config.yaml
n_layer: 17
d_model: 192
n_head: 3
n_kv_head: 3
head_dim: 64
d_mlp: 768
vocab_size: 8192
activation: "tanh_gelu"
norm: "layernorm"
norm_place: "pre"
norm_eps: 1e-06
positions: "learned"
qk_norm: false
attn_scale: 0.125
bias: "all"
tie_embeddings: true
parallel_block: false
init: "trunc"
init_std_qkv: 0.0255
init_std_o: 0.0
init_std_up: 0.0255
init_std_down: 0.0
init_mimetic: 0.5
optimizer: "adamw"
lr: 0.00113
beta1: 0.95
beta2: 0.95
weight_decay: 0.27
lr_head: 0.00487
grad_clip: 1.0
warmup_steps: 283
schedule: "wsd"
decay_fraction: 0.788
decay_shape: "linear"
final_lr_fraction: 0.0
batch_tokens: 16384
seq_len: 1024
doc_mask: true
train_tokens: 141500000
steps: 8637
dataset: "wikipedia_en"
MLP neurons of a small language model. Each row is named by its layer, matrix (up: input weights) and neuron, and shows model dimensions 0-191. Each number is 128 + 32 x the weight over its row's rms, rounded and kept within 0 to 255. Numbers have three digits each.
A block is one neuron, or neurons of one layer that tend to fire together. After each block is what it responds to, as a language model described it from the Wikipedia text at the highest values.

L8.up412:107153166054129159117192141110142142180111148139078109108092118135110137154129112107101121129160143155124110131150125118184145099101137190164118224116129149092108090141106089139108128178114106155092158177128122124123120096121191155094216170123171146169069148113171148079115129166070145098127116196076084166151115052101161094168051152140206121143142143110142106137179126064146078136087096093186117146102107099133050149140144154176135116142166115119163132084133131117170170125139148075096137119087161154101138154121142086119072178108108162099127112113120107085126113111120093119
Responds to: Column-separator pipes in Wikipedia markdown tables, mainly right after an empty or numeric cell or at row end, e.g. election results, filmographies, statistics.

L8.up621:187142136114117162135075124158208134155085159158202093137133142118148090122111111121124160123138133153131103110138125128097028128160145104105155144128109079093074123060142152150131161087118145187091162122093137134137099133122205139136128116107119102112081114100113127099149111166169143157117165164098125079093122106108133159071092064110114075097118104166138163105157150141150136091086121191170103176164150128196103174143112142200118125146144108089112134113089135140174169137137122131090166147155138097229149059087160151149156174131139146112124127057078090151124098073166149086
Responds to: First word of a new paragraph or sentence, mostly temporal openers like In (1975), On, Prior, By, According, plus digits starting lines.

L9.up295:152155067108144163133185174046117104192157086152098138176119113108132185156221122101127114117176127177095152141112161119176168108113121115196094139070153126123106151149161081115153080218121155097126168152100173116173099131134108127066108150110152142136083127175120115091093090157104080105137112147121150138124155117131134136125145134126121108116136135090152200115175087084121116109111101073197137111137085132120121085126186168141151054118155122093134157154116075133112146067132139163111124121033150137131137142103148148033085142098078098138150132129113114110128151127089117129
L9.up319:155145084108112118140187159185141098109110150117108095099132087110124081098153128119113192044110111146109108144151145155138142130149143175050078114155189094089091120134089124160150128095136165167109151161112102084095129114116163152112173121075138128153089137155112113087079154152078169097121123130117063149138176163101152115072096146104175113141119149151155125113096110103133099119134095128181142092091118108100088123128100151178141158179206109145140128139128204111121136138168169152065152150153132160224132185138099041082117145114111088103118112113162026113134143166123156140
L9.up347:125167147115174158104143145133112160147123162188107126124072148150153163125173163119130156147150102165120067142189106127131115146098141165096084141086122096106117070122071174155182136158172184178120111143114114122084116112176160140115134167071138147189096075138123146077070128135167146112139108148116055188123179143125143112147119093142202140109110107057086121134133106160101064107115106051088107097129155167109088148123085154120144076145162123130153135136103120169181106170112184096087132124164097170156140116141144103167132188125106101200071114086152074162138144063130132109
L9.up545:177116193069157113147107208125109139117130124105128141124124149127120092175139123114152127137096135197089163125144146097122102099085163189161087132115104100119115131059073137116142108110144209144090108153106111140126128181154144176092118193127148146128132118121145186112073108106161179132089144161137062198152183103138151124137160132207145137087103179121087155111099136099149125096099101087109129158089156168081143194150038157110140093149173137077146103125096151128132135127117096160102136051155174153154144122145134067175150196131082158163116112143125102157127095108087155110
L9.up586:084135157043151106078180152063100118164107156193091095129118112156137104155114140102137150119125123142125138140119126104193127134093191173170099151132133070136123117122098103157122107142175210180123147174156117129148087139142114154022150163100147142167066133131147139122154099129148189102135091162119084190143158095141167111157122174079178074128133135076099091141151086124148078119112127045089136143090139165151107084145169116159135059144188091163133119098101119139120112149108175148060123096102122145093132141146102117133124193131085125134111097103152112154131177093075127137
L9.up697:080124133082144108107149133158131141142066128083120137154134116142137162076074104084151162111137117125122087177113139100212133116126152123174105158114155138112079056133173128174116091163198144175126169196191124121154124111171141148081172215097113137143115116135165092118162078173102173156116106133111105123140153112104135121167101178093185073075120101094095123115180112089092107113140125097165100189104143143226085114106112136144079080168123155147074120104114158099203139158161133140113130085160113130095136125084124136169151156164100140153133105115072149143131115083127177102
L9.up732:112079167114155153141115133076120111132112176119120083122109167191159084164088136110162118112161156141114128079163075113121102123081146219145078163113063101125120108095055150181166101062083184121092138109087112138137090099150115202109144173108127155156118116099108163063089118093162158122078122184091099166122127074116158169140175102126128091129096128156125132100122128086108113132120107084118159136084109108108139155192083090114124114128174094112145156137093112143149137086092114093069130068133164136169142121135131080177142215131087150131119128155155068084113085105091143164
L9.up733:148125133084130203168134150116202134116127155161063091140140149169125121110124124073134133068156137186127144086129154111165160069140118164120107195123084149103112146138109101155132129153102105098115146153065143079097118109164171176080106109106149133129059185129086101091106150171174104155144087216103087178096129084075130130103092099131114106112143087126137152075086110159094119097107116129103148133084092159129103090176093152183123084135194125096145135148082149123118202103144119109101144140098106193096158170112131151067091141117122134074115147091137058127159099128085088134
Responds to: The pipe token closing the last cell of a Wikipedia markdown table row, especially header rows like "Votes | % |" or "Goals |".

L13.up69:127116154099132132111192098098119094097130136135161179137127130136115095090123123097116174089114161113169145118166111152137002080092148178141112112116115155138100062095127160186155190085118145143093105130095128090094112139138134098131148122166151122135102077124112125129142083173197136109127067145125056094134189147141131162147123127144138082142092131116092109079112108099138152129111120142095088149158143150118180134094135150187104154176196094159149179090131140113152177061153124116028139133168108141135127111155129101127184159172153146122134132094156137123094029136190175092
L13.up104:182136174096143148151158160108126162111091106154092181098068130107127141072100096138099182087161170187153127151136115184101056094050142122223108172065122128140119112106165159152111144161097107119103116101124121176113117106149123114117208168087125154146128143183100155103167077098139139145149110125055075178112179101107177196163134106116170112099141140097148133134150195134133132126066116159061095126132109152121120140112137113142138123145162103152116148152081127168129107129131098166093124098157076100102120134074130129172192164102109147166111104098125110170116094104183169081
L13.up242:119148154071146164139142134068137139148090106187142127120126130161131157140107114131107133105082125125120110158175106138120108152115131160144123077070159174154157091104036186162151123041018152161072199156043083100099112128114115149105067119158141144135163133115111191106175142123144120091109046168112129119137148118163141139123083138152118125076143119195107088094102169157134164152142105115120157129137171153074085143125144118111116167107122111092119112163105140083167111132152153114184128133098148105183162148153141106113159174138175166075142129060158127107085073122127120090
L13.up400:120079078084158161120136105130132095149127160122121084090124143123093118126148124130080130110180168146150078126163121122116088078128093116124160166130073109089154068055072164142190175071124127190132127178103137115127116128130116133041140144137121096163142149158148150107125093093109084176097141134119123106085108118139152156064101110147175100132119139176139165137152089081186114135124151070171106123183169099119089132095159157172120109135170100123133162146122165158108141126149101156136141070161181106087141174102182132113173153178157167090092150176166145163051131081220153108
L13.up424:147078111072116130128163166140118082169122104117117095115114178140148126152148103145128127120163128129160136129175072115095114114084169098107167164092154086181142087117087104154123176104086110167105112123147122161166084130153134124097210169119172114133150156112130182083076162130149123160117089124124056132067127123116123216104104098155126111124026120130117121154119093065167095123096154130165128122078169138119109145104111136148154108068109083100093125182147195104108136082096102186133151136177165184166158195113162109140162148066102172135164111170129119147155102137162192099
L13.up489:208146102074144124108209095097173062141098107123113103111120174151152166185130128128101127144140150147136151096136107142083061115121102155123203122103091115082093088080103124155154153110098105158127201106081111139096086131091161138146152157078120098147098159134134105184102134147211117174125105129121096141091105148127122122061071137160203134125147133131076127123150138100105142142119107114132110149148108118090130099125158081170121135119108066149055126177137169121077132069166097095169178147121143168179162117103163152119084163135156174098112095106163069158116091146186129085
L13.up520:207074150105122160146136125107163078111073162130132157112118151127166094110162123155153115068144166179185109118149134117156049079118164168128123169117147149140067069105109131133135184161165085156071142092083169129104113140090160133076107136097173135114142174149112129122140082158214102139142176108110086138137184165108141126088117100144152138163067107115106131116152094089120137122135134118087095124099101158117124098077131085191087173125171072156145173105054159190114154089143096121125158152194118138094133110131163095095103150127123188104138161130165099150098074122175122089
L13.up544:108119127097125118113185116168150110155164193126177145113055129148109114136129121134110088087145139120173090084153105145195067098086173151164141156133109104132128138106066200161089150106119128156065157157128118130095114103114168103099145159145174137135112156073147171086148075179131145154137096122135064121138114121143167152097152126103122074135115143100122114097146175099150093126087127113147074108131134084126084155080176148157086159089167120056102142177116170189112168061140124166069155106071147119172147143159188089121144187121093165090146100044157104116143091150159130116
Responds to: The word in or In as a preposition or sentence opener (In 1953, in the streets), plus word-initial in- pieces (insects, Inspector, invaded).

L13.up45:119131109144156165104172094094118084121133169136109128158126089162130106135114138140109166114091076096192089163160156092143144074142105106145099145099107210085132129098090174173095124103048116170165212179121166149071111083194123150118085202131136118135089130099134133117093124150109162146128094134114101121147174068134164125052102123147151132119140152088139143080178105152115109154132159083150136126161103146115145150111150146169115075109138121092159219152095160123081114124077143110127143141118128194105140198103190111086138182148089135106138116120112094112043105174152134130
L13.up137:115109122123174129097146093108167095098112075139121042144135140157127038178125176048146108188126103130150131118113110105061144084139181107155172112123112124125114169126159127181141172070100148100093182062040156157148129161142107147114126159153123072142159082161114110081080114153117125091147091148112060150135172134127107119128165163119113153128132161148101125090143140113121104123113131091090103087112116135092181107149123134142104144160189122124101122135120054164125173087163128168158216128102095082168165168111149118160066092161139119129081068170105125114114109118155152163
L13.up308:119156143068138131149105122073157091122096093088119116169101128101129146107116151046149107110085137155124171100119066046156152110112141106132160083106129145086128129096096113148125139119083112123133196059126197194122154129121093127098143087080108110107142112188168116150146153151181116141149069173068124130125158124093147108040147123133111093095112129124119134082115096135138125147139138150185117171161121173104142124177190159140093117102129081133191159116108153158090193128115164084104213099133151098181153167110186198107136145152148151143161073132151079145154123084115145110
L13.up310:110129095069155124049197154103153056109143154182096058169074087123135109131133115126109162119121135160111105133132101118127161054081181206139050136063140188114088138131131145163084146159132097106103139074105202144110127109151135143076150122126178157178097115099130103141096095167078122111151145147146094106123145207124121179072197123105128174161169131108103152100174146114150093110143112098101097101098110145095124110100128098129140109117186106138154133137104146191122203119159141117137166164103121195145144166110167045100137146117099139128130119150124118114140145119146108106
L13.up461:147111139117148083093167145108153132142106134202115135120146220142123062156182111093149092142108139106089118152173181090152089146132141168177158105109144133151103152119156162153134133109177128142054136072110142143130069132156110185093172112140200095137116131156089143173077087167134098161119139151114105114096125137151077063142203110119144128091126150095146132099191088119164067084118111117093110130169174147142119139128132069141106134168204145092146164132088072101103145084128138157173153157145159153117146075066090064184100145117124151151138135087115154146069109135145085107
L13.up524:079121171107098111142094178143082134133113167141128134098114117156132117137126094122122138137131159128099114115141169065195123102075154175162097156131103114095124142103110079122115113120093179138066110134085116125134132135119135159133072149166211153098130124173117157109094120122154161100100074205112080206165147119152155143097101165162178132126107130099062138134139121091088102128092121079140182126077156162104138146151102160134153075162189136063130095141130183112133151123082134142056128069055192162135142056130126106114157215126104124124144127160103051148144126093099156098
L13.up536:108127101091153122100151094110145058097141110140134144160130141146120104111163093100061095094106103142121096156102127069160174127147097134103058112096086163139106114137081135169118133086122186148100172049100248119114151133166134117122146134130111137160128128114118145100148115178185146150141160149108133097164210145111127105096098159147151081104144149143150108064183061187108101105113122100097068166146155168094186163136168171142119065063199162110136144158099148129136153156138153129112132161106130151105148154123147163072132128116120145181131103124145047092121125082162148084
L13.up599:117156143072060156117143198109105055176080112090101117150125134120103125120181108103066128086103116203101102168089128141130156151168133124128112072101131142095158054117132155103134133137161181136077210126117120156088093116141157085073154126106170108099111163129111103112082174145159118186078093168127164152105111147081117164087132155137119115108135147117141183101103103097162181129056125086123099117120120140150184125109149161138140072113145150117153139144167132142107174110148105124059164132089174140158144138151181156103107207171086161100154110171145087168103136108173176099
Responds to: Fires on table pipes closing empty or final cells, the 2 in km^{2} density lines, and www. dots in infoboxes, with weaker hits on digits and word pieces in running text.

L9.up26:172135138109161166152120126142148112142152116051131192093116168149197057077140130129098138044186170158117163100146162112114100121118138125175155157126105177082095073058063115145141143157145052108067144121138157228206085123122166112131182115090139126110097122123115121084159060083171157178145163127117131083142146107105160115131084099128123121131173125152115145125112070149150145137079131165110132183164105104142147142134152116202102124129157103162110117166114113138110159104124123112094142065161113073173132157101124133146103145105128144139102117096109117097132077166183161119
L9.up64:181113122130173146107157140121143031152092105097143132118116128133089100102173112128150121033137197159157154116167098133172068076101120142162145122125127193164069102077095167157143159137062154151079158084103105115064141053085137134115094104113127121133150116100091133084165062111178120115155113150110099083089189137127147149113080162131141095175148135163104134120111072096144142136133114194143125131119144134139095143122139143183096148174162093133081160128130187202110153073129122184139148121179170119149156100058164142088139177135099143132153112101137096129130080119134128121
L9.up274:150116111112122134147137105088192158167129132089089116120117162100127070135142125133076155081132126192173157098117127089130067083138078175156137146122081204096100112066090142171090210134132165153096121155104200162168128141155144107119196111085133122116097106147058152134114118137149173177150154123116125127130161093049150147110091117125137099139153150106095156104190127122151124121057104164150115163140133164159135133113137200135128083143150115159109136133110137105155142123148156068061128166131145110149136134112146145065121161078116176208161128109096110073079052115178130118
L9.up450:191141210112151186166141159181127150104099101090103144087093124138114132114152143127080179082184131157144109133212149150169108103086132150171098151107058142136129080133043137130105103157086089160113135163137125147035131048136155162096119175150145146116093113189077175115191088071111133128158131136134153098137133089119171171135088123150111131106163095157162138094102149147172144110111130113132094144165157187110095144135112076155126139132149127151156155152123129077116122051144136167118141136166074089187112137107121120176180165119134139172128134082085136181143102112123117108
L9.up460:154145088135132160110115112095170030143131116180116111146115122100124138131152153131187182063148186107129137140175126135139064106106189147141107200122129170088086162113092191120123142107132122158063135107101154096096150091127174107135160099071117135152116110088113115105159043128174136114175111125117139049145179129127142157175089103142163101148129096098156155129162098150132126093105116124104102175103125196159076102137172133175082126142159101211132117127094146170142135143130132142095139127178127136136141086085130168162148119066128180132160159068140090056093071143098134123
L9.up512:146162158098122099098165095070105089136105087115104138170067129073103113093148146137166095095146200121114138087138116124150073064092131175196131129136166193184165071075117108099141177134089203148081136142134133178101145162114139093114147121106150136170128132117166162126093103114182125147126060129075102097134162121133143157140161144150138102052109197092144136100133070072169097081091081159132109144116118145138135089148148171154089141138155077128095106140096174161127140084099156142098150097133143138158151163121142102128178143101129189139152127118167134100152040075088135115
L9.up724:131107135150163212090144091136174153132135103132149136127134106133087145152140117140147139079097193118167100122170127145174099095127131128148132139100135112170047127100090149128166156096099171135136154153139112093158085060115125137135129095165150105112171096120072222104153081080183091089156099174123112122115111116157114134096136122141126105104068133174099127038120171145127131130140156177171085130119179159093098139150134125139095128176119104090158204135118128114111140041205135117069143128150152107118153099143150173142155099158125134142186121155074170144152079056136084069
L9.up749:145162107062178185121168100151140075163046089101167111115087133181098127154147115131096122085167144167206127063154041165092068084072131100134169151100048135113096122053089151142127143127098113126142117149130092174130109112074158115086120142118139117141147143059093146112137133124104072183180129149113103080075111114134161200144186096159121144153095118114110090136092086098181120145120133169177118107115181150097133124123140124126148126104112139168162132140122132150159131094143144136159141141119178150133146157105182150160195173131124175159154134137110075140112123102178123128
Responds to: Prepositions, mostly "In"/"On", opening a new sentence or phrase before a date or framing phrase, e.g. In April 1849, In addition, On July 12.

L8.up206:168101163114049191148114103129091140063106185137165105144115113158113142134141105117138168159162103149182122105203114160164114095114155146155154129105151130157135082107108100105088121184090060141129146158136124144192172076133211176101169125139135102109089122158101117088162119143089093163064105181130128112115116087085101117114108056127110151142054075087125132158205146101110111148083156137133106099155084166110086097174144108135132123161124102127149157113129111181092145081128141166153163125130075139109138092081175146178164081111183183125164162183133168121136122132128122101
Responds to: Short first pieces of longer words (Re, S, de, re, Con), mostly in table cells and names, such as Re-creation, S-purs, de-flections.

L8.up617:145151123029167076099091184128104147063065126200169111210116106087153138138158160107158129145096129089072154116091141128105102140107135096083103137143146058134163169133152146156137178125101189156120140112120153136084156170134109138150108152097139085145147131142158131139083125190134174100103160134119122138119148152115143157059169099111147039105076173083147126118095179110113092072150077150113158154118176149134167089115107154142085154132121135172106110123108126154141124135122132145119126147154179158123150086089124092143209107121143089079179063144122060096109138133083153141
Responds to: Head nouns that close a noun phrase, especially in Wikipedia section headings, such as International career, Electoral history, Circulatory system, Terminology.

L13.up211:074114119106177131110169122138078150108088112162123154099130212151093162149065178184179085103118165082092107099123127150140080098167119161138103124158115126164157146112096127104164129113169216138066136135152094162131130058122087114112136113099128067124138119134159188111136104076174080149098169139177135145127135114203077173158198034136150099146127121128085186080102083096134142099148101158129109114110150137116148111122086136096081088115105096133130116071130123107150182131102103167098143100145168112103165084114122095173194165159121135097096157145147143118099108101138160156
L13.up286:085133137105174119166134114159121153141148161182101110189114144139124089154141175081120115123141132055186176108098144095171126109162127123152123145141084124141179124125115166085149108134196189150090135157114105100124150104115097094145173170104122085186147087144155121139091133111101129069144158112117145128051115118141101145113138098095162088150145132148115189136129065103124089099168089135089130111109154198122106091141113091128106110111154095073095081074193123154159169157066150171123131104099134160119234138100088096194163151104119075132184117155098079176092143089091144144
L13.up404:153109145073112114093124149139131166123148135168133095142149120129138152132113151096158126160112125104123224120118157114136160088160179140135101163123133087170187150158144125190125129134083112178113146094103090131207125167095078142101167157183094053107093102082176107166042154117130141054084109158112164107081104144090046168079109145121100089098088143133098131126143143162127130070140152116144140100101093122154104086195085138117142195130151109127078145074121171096175161095151145172106173141137103085171172133058122104172167109115106142137163111098119121134089133117119168110
L13.up530:076092133103188082151149104137122080123125129215173147192096136148146160097116124131195080147193178087170130131143138113164077110042175125130145147111145089139117163151130093115125138165098139187090112117099142139146160115109158130127116133102155142141140102131172138135116135201094109083101143127110080146119147134180151186125161127155084071114110135152121088114160092105125102053171037152094089144114215166188149134121116109127111138163143117134096153068111146126138128174079161141120131100078178168133156108119125109151135157112111057114153092155080063140138122084096120107
L13.up657:140103097182133135115112173092098134122097150158164101192164123101163145150128145110145123170068104153183136108112122161144067115126160135107110129148155117125187110093149097125166169154112167117180121101103092109170176128113103144107089145160211091169076099149138083131108111113089119175074171166149051180060113132093038184093148099112170087105128132089150162105098152115128136076121125104110180090108200155105123115133114140126155101143150096150110099124111133077133074105107113174130130133150124156103182087117141099150182154156087135096186115176116060079099149091157180134
L13.up670:097124086110139134107164141111157156119072162165084086156102169160125115151118142124165123141155137177121139074133097144088086112090160166089160174161189131155078112152101151198143142121090158140054117151100129109071155122132173132139116189065120116132101083118175103124107138129077175054082182153088140069111163097104116173089124113103137143157108152140085109122180112076104099118145102146176086135079181098113091134162102123199132090128163073094096087085136128157125139132156165078117141187134121113129153155129113069138160118128100121101156165108192104161116159186115201127
L13.up678:115161140101141144131106122176137139187138158166158115118119135118143092201205097112120087150128123171158081168113171107139105125132089145200148061072108085119106136147105156109129084134193112130125134141105097093131161133159115132091132101178155102218151131113107139145044082194104221063138123127144140166122127108156077155103098093136160129116165128115170151119133102168140105160146103137140120076159183165124128123094034118115104120126168094071126100073148109129155134140117178142126123107061124151143172097109093138114116121109153054134180085165072138111139131109185126124
L13.up741:076066123108163116128135142110097128151147161090143130120095111136105081172140136106124109148110174128145113145139152038166129110163094146161142152130147168218146147138058118118139132140166121087108104143125151108110135101100103174174121115183069087167151115148107093175042140155065129130149134143120165149117157118128071194102193099116188097123143137041097133183108099127116140109165070085132081045148111169157158077158136071174089135087133127091106091130150142150137156130107108102139157162141153164140157121094094097181140093179109086150137113157077115110117172077152116137
Responds to: Final head nouns of short descriptor phrases and headings, mostly sports bios: American football player, International career, Track and field.

L9.up176:118129099131073151126074160165125090149100195128161084117114120138148099149128160132183182145161126185141170105168077173090112134126137153121087123100130108154153094122141199074135144123119130134109129196121109146150118134124150171079188094192134127115087142119072124099166152155073075148097098131132108129097116104161122144139106077150106123113117132105168153144208194126222134151109141065141102151114103149143037099129114131123146149162143082154149105074112219121136109122093124122100141122160175135125140195101166096208175145126157144125119151126104118149155115053131081089
L9.up331:139186116095188142118161158156113116157091148151153141160107136067118136148158140111115156152120113192133135120147118105160047109144159165115158193105067142125123144116124196131108154131064120171097169132131164124088146127126147138130181119143134082155116132111142137156069134151168134120097082179087093105100200136126109145090181098211128094083110112126228173143197123102144091113100100163160050106167146141173141150152161095155097109155128173155098180087145142140117180158172168105101170154144144160177163124097163111151129115141171168143124125108068113142120086135150126065
L9.up401:169123142173107169117127122084197119174132172108119073120126150155020120206156140130129171099085132137146111132226087155139107165151100145125167133111163154150169134142139115087078131153130150107130121129093115110175098069118107123143182167140120112132120123181045168112137109124093091142111115154137131085076084128086042186156162072162161153163155112086098159106177141163144130133092142101073095109110099171143103123184096115120144074123116071124159121139145078117121151066104128184108168171151121116097135091126139139179096116090128156159173162150105142155128106140092123105
L9.up453:201157116125156159101183120131153083114086111106143137102082160136124117136197123138084076028147133160157166072150066128128139147085168099163150122086084148118122057128075130111128162132094094093063144136104129171177139105112119156026221131087183134123146097158130114115162142119105132202156075124140108096106127134092142169143087161159106092145104133099083143097124145132195120147123132129086145107121118142108140134142130112127139118092172069146104118170086121142125135023134124127110152142053158109116142152075155118097128132111158178155138110153108141117086109109139174140
L9.up458:177099081136086139108120125133103073132095176126191129160112136164057125149160130130167064128180173125229130090139092167146139108098145147187171113129129143140144118080127117136084093168075113142108135216126093126146166074104181132068162116134137128131085102140087135048119146131120105189126154125129124110113119139104114128128137112175102136160077107046137163145150135074160126132111147139119131162150132095116064108142128190168141101155142076160125112141102132219153155104089112153113140082103093118101150161117197085127167071159093134150111154159130127172151134059109140113
L9.up500:154109175114111153131106138143149078124126200131168100137130137168116121134170124133174130129163145141204083127197104137140096070128102149182113170103073109140103092061135152120146142132103135151130147121133149135136103122112171190045097100148104109139160122129108150085141072124111081162075162141114151116113130124122131134161088113160107101162052115144083143148207142147157130124123132129141090103151121143104058055140116135142139106174117134177112185089077091224145128102074101123163128131123147132104148118108255128150141133158124155098129140194134142172086112075119120082
L9.up511:156119092101122096144145120138150114140125150118158070170133145186097135119187128131154121100165153240164099146136140118147134030156157088221123120082119108107106116081142137150169085132101137099161155144148129170131097100141117144054139114077080081117118111174137118100137023143090109143048139148086142160110148124158081112123136103155112069133142102099125112135176137145080138175138153097139129098173116119134089152120127121134146048151133110138084167127065084135124143124134038161132141144094164116143144136071183160094146130156119088110130113195089150147138149102166119123
L9.up625:198104092136052110115133134121133067169094195176168094142101127099111121125141070116112162148180186131156132124162138109094114127099119150164120172089144099153146053077156090133131159130074148136126151121129125194112124142116155182139110108124117126139068071137109140134092043130151149140128174122084118132086150159110104158133111127099169110156075121080115144181209184088118132135105148086137106163150100141109067082156134128125156098197144073149051154175105109137123123119100107133132143157081126116183131092069199141169146137107137145144150146161173140107125116050150103103
Responds to: Short first pieces of words split into several tokens, mostly re/Re (relevant, renewed, Reagan, Reign), also El(vis), Ra(pids), S(purs), Ste(am).

L9.up127:126147108132186094128180106157125142157142139120119073130066095089050096148138128128126084146100194149091195074116146132112108139106113250171133110136180147190157144149134133154113130111125151158129137135116132163088074048123095173144135156157108111139102134102104133149054085192111077112141095120103116084106095135127089201135140055143174120131186123050093093134116130150139103149122101103146108061100073132135160096133097095107108167104148143174097166117118170124133152069127126174117175141134111138137135128097127062169123122163158188105133120124111147097134094156119094133
L9.up173:114159123091154137164200139121175122138087126117073038187127167113035109178109117122123102106085165132136147120121090120153152098131176183146087091112140147098188159170157109120073145081085177090123122099106107117142100122142118108100191144104096121170133097128086112152114171188086113107133099133115107176056133074082104180141185130159167141101143142098128123076168209156115138130157107100112078116064109178127136119171113098109093062129121078185151120189099134114143146156160131160108150164091131152163132179163119117141106148136109161118118130192110096108120109157134146118
L9.up248:158120103083146111083097129114208106150093126130136072210126087087081084176143095103167170141119147118084151096094102166145103091152123148192137153123129104100165155111147112120173080133124139078126151216120117096122135105117160152124153182156173072133110090104144126129119142196089071088138144152139096150153114129167104116150138044147112113133117120113161130132126147132196135084151077146099135157135062156132083051134117134137116153135139137149117114089134167201168131085060144182099149163130162124129164166073134116207107083118133093115128063108106108092151108099096094144
L9.up308:090132115119129084076136114161145125161153134176111065165128113140076167114123099116142091114053150113142107132126085108150114065129144109107110079086104112082123164137160097179082075037117158084125114106105129139045133121132113091098096119135211083134134115117137151155118139192158169134125096156113072134127128118160058139106194132134109089106099138135163124050091140124117142152152110150096139113152123184163126159112116169102111102119145156108125112150127112133142169140080151201109148183090219139191149139147129107148109154140068159118165126135162097103066186114177186149
L9.up322:113112111113168108088131132129108115170154204156150069206113125125057075165100112101182131081107158115092193061103086129161119088129147177186123143142106158131145153126149112173176126085147209122130179063117088109126080070159098184130093141110113123137096076137074134151136135144132094096118156145110116163098089137114148183154144081109102079167131153164105173075122110164155137127141083106098135121098105137152152080136089085122127106140141082152095113107105131132150170118110111178059150151098162139112165161115129062175139181139090159098121060137128138179111136158087155142
L9.up329:132139082076092110116122131065138105163145120180169166185115111109004134128101112105142153107127209129133134115126134145101142144107116143151116114157130169172140161118121133101077121131101156140141141201112135099158105152167184169133084120152144132113097184169031222167139132171106096095089145147115170146125124102098110152143110106152131149084143123150133121063114165135156108117111084109089122114127158148134146077151103170140137125163104111139135141072072096143196141181090110116065127121126162148166134169164121135123176096102115137038121144213126124185113169113100110121
L9.up398:120146127107188084100173070069144067181165143141106105154097133100080094192135121107125142127126149141109125079121088156134125134114176204174120123124163146170189187127103122168106082094142141131135163110130101122155081105133113170142099104142103107169103162085088146088055142138094107113175069127112131145130102139130098184098171043145192103158191137096120124122103158136166104138114095087148119078123093108170136127145153114127109141115150120146101152121115088179120150115140106200073170125127112104149158162097124047142073109153135129116152048102132154099094072156104057144
L9.up623:173085100095106077082173111140147135188133184165161075179130120097048079097101101127119189112131146121163174106085085137101068061138150161133099150142084126150185121094135146152165143078126164118147139066104072105194078166123147143122191162109096088156162103082095139170138135132099102112100189136139101168120133101113083219112177117119107040177088148132168118121143165128124125140104116132150102137101117212147092088148110074129131140157122081129092139131111112146129120160102132127048142190102149142169153127147129136146163138120126134129142122115137159105080128133154145116
Responds to: Final words of multi-word names of people, places and teams, such as New York, Queens Park Rangers and Charles Davis, often in tables or biography openings.

L13.up5:105115113125120170133106115101137107199115139122143118125110197107108137189112109085100106106120169201116160149047083124126088096123089167162146118069068116156093142161122153143097128142126123126105155114150181203226093121141075167102137081108146123103137124143082178146143123132089210146149083165111160100161103086140107170138106113104165135124095168161094160124165147150099129124046123138107176082135140167185137134123140145129155093158140136193086152112092113161187133114069119085093129137086135069110171115089109172136115147144136142153153071100083138148077171163149111105
L13.up27:165091225007117137087158129139125085159098077080162069103128126058077150118167108123109143107096134153174130134122076141093130168120142130177160103126153123143200091071107110157127141064108132176075166124156085148131124056144127117097155171145157078161148111180127167117182133082135190142114095150122130163140131048065122118132136150161114138177061119153113160156110106088127148143099124088136132122104126147103108119164099166161112131143129108113138175170139100152139121084098102181078152081115129115137154124146124152184136148113129120123195113124145174165093106132153140126
L13.up35:138131099143080163107173129112146052171138147113193110117137120115072132179170093096136189127171122109154115097161145168153131118130185099151173122153083097123130079059133115179086131083178135145111137120171107125179117052158156184161110137131151051119116171095055140101115133115107096114094123238114157114130094089095141132080115095179135139118127128091106141100098185148157138145074127068172107065089169136125096113157137105172119161137159084122125145169129127139145149127086056150072159124103111092092162138124149103155111181144157151092120133158095090152129155135123169123
L13.up76:103146079133069199091137098145169087161133140120218088141106092107089121137159106139091189112143148172137164097132103136132078076079136113126122037082109119146131110142138109147132129072125103136149124140128089201127114141099090116149133141137171121118082068158097141167099088130121176158130069171112166074124093085143137204123132131090127148157154137134097125109147139122148125134074137147133085114091127190182205104108102143179142127161165112160149171116117152169160177058111113113054147130142138128182149143058113130133233137136141149143166108168120139128113128127114154099
L13.up203:158087131127114138100148116113109176201126182110098109088160170088131121134066115126074139075097180144157102147113103104111148103158146126129139143029091116131174134123110091163124106111077156099117102120166068106152160164116120125163129109169191059167126076101050155173128115077161151138085107163131128148090111085079091176157121117151148128133078122123145143148121191137196124123021145084131151111172107163137125129089111180138131060178148104129119111114133157178147111100165071155149122134125200143124151169135114156133115121067167146158124150082110142085116096110149136133
L13.up207:118111156163085162146095140149144085164150116128122117086124123139091123109130095117182135100097093152146128149145179136079126104084126144140066112085097147112144083062053113180123182091128130094124127157121133175186089129152162225120133123120144132089048102149084172104157114098137156157069073160103150101103046111136132154155134113145084131088102140165136154077119126120198165149147104139175151113130133129071139132166084156143117135101175152096143159136141161124073122101102189105088128105100162125153152170166102137169106223196092200148141168140154131097125131109127116095
L13.up501:171115192110095114123142123169159158190129104114122102155150130093073135122132094107091113114142107140211162133084101116108138034153125106158092105117105147124188111118115112093084108119118177117110111189159142132115109149179105160144163137173182051149115114103064162116149134131104137142097062195104156113135154078124110125142156108107076123132082121128173135148180151150189156106052125101076148104129123191126132110136119183099108092133134159156068147079142106170123150073095059167109127171097108122168151177064131184146127139145164137124125107129097188110103095092170143107
L13.up747:146091183083105162125160117126153119120062140112102124140148105132054119116106135127163135111175192160140132105142131143194116046121138112205134146110140104127173178116175091171126096138118107130131168120108113137143105039142121183074118122136156112129089117146080131050171039136108144161137108192105157164109134057075100171087139122122146154163090114125059145130137133112100172131114150125157165113100122139137149066102101092139140155181163147100141179160065116142135161059078073094093172112143061103140141192097104122123157112133141137164118120145102113121133090141118081141
Responds to: Short opening pieces, often capital-letter syllables, of capitalized names or title words in lists and tables, e.g. Re(no), Be (Still), Ste(la).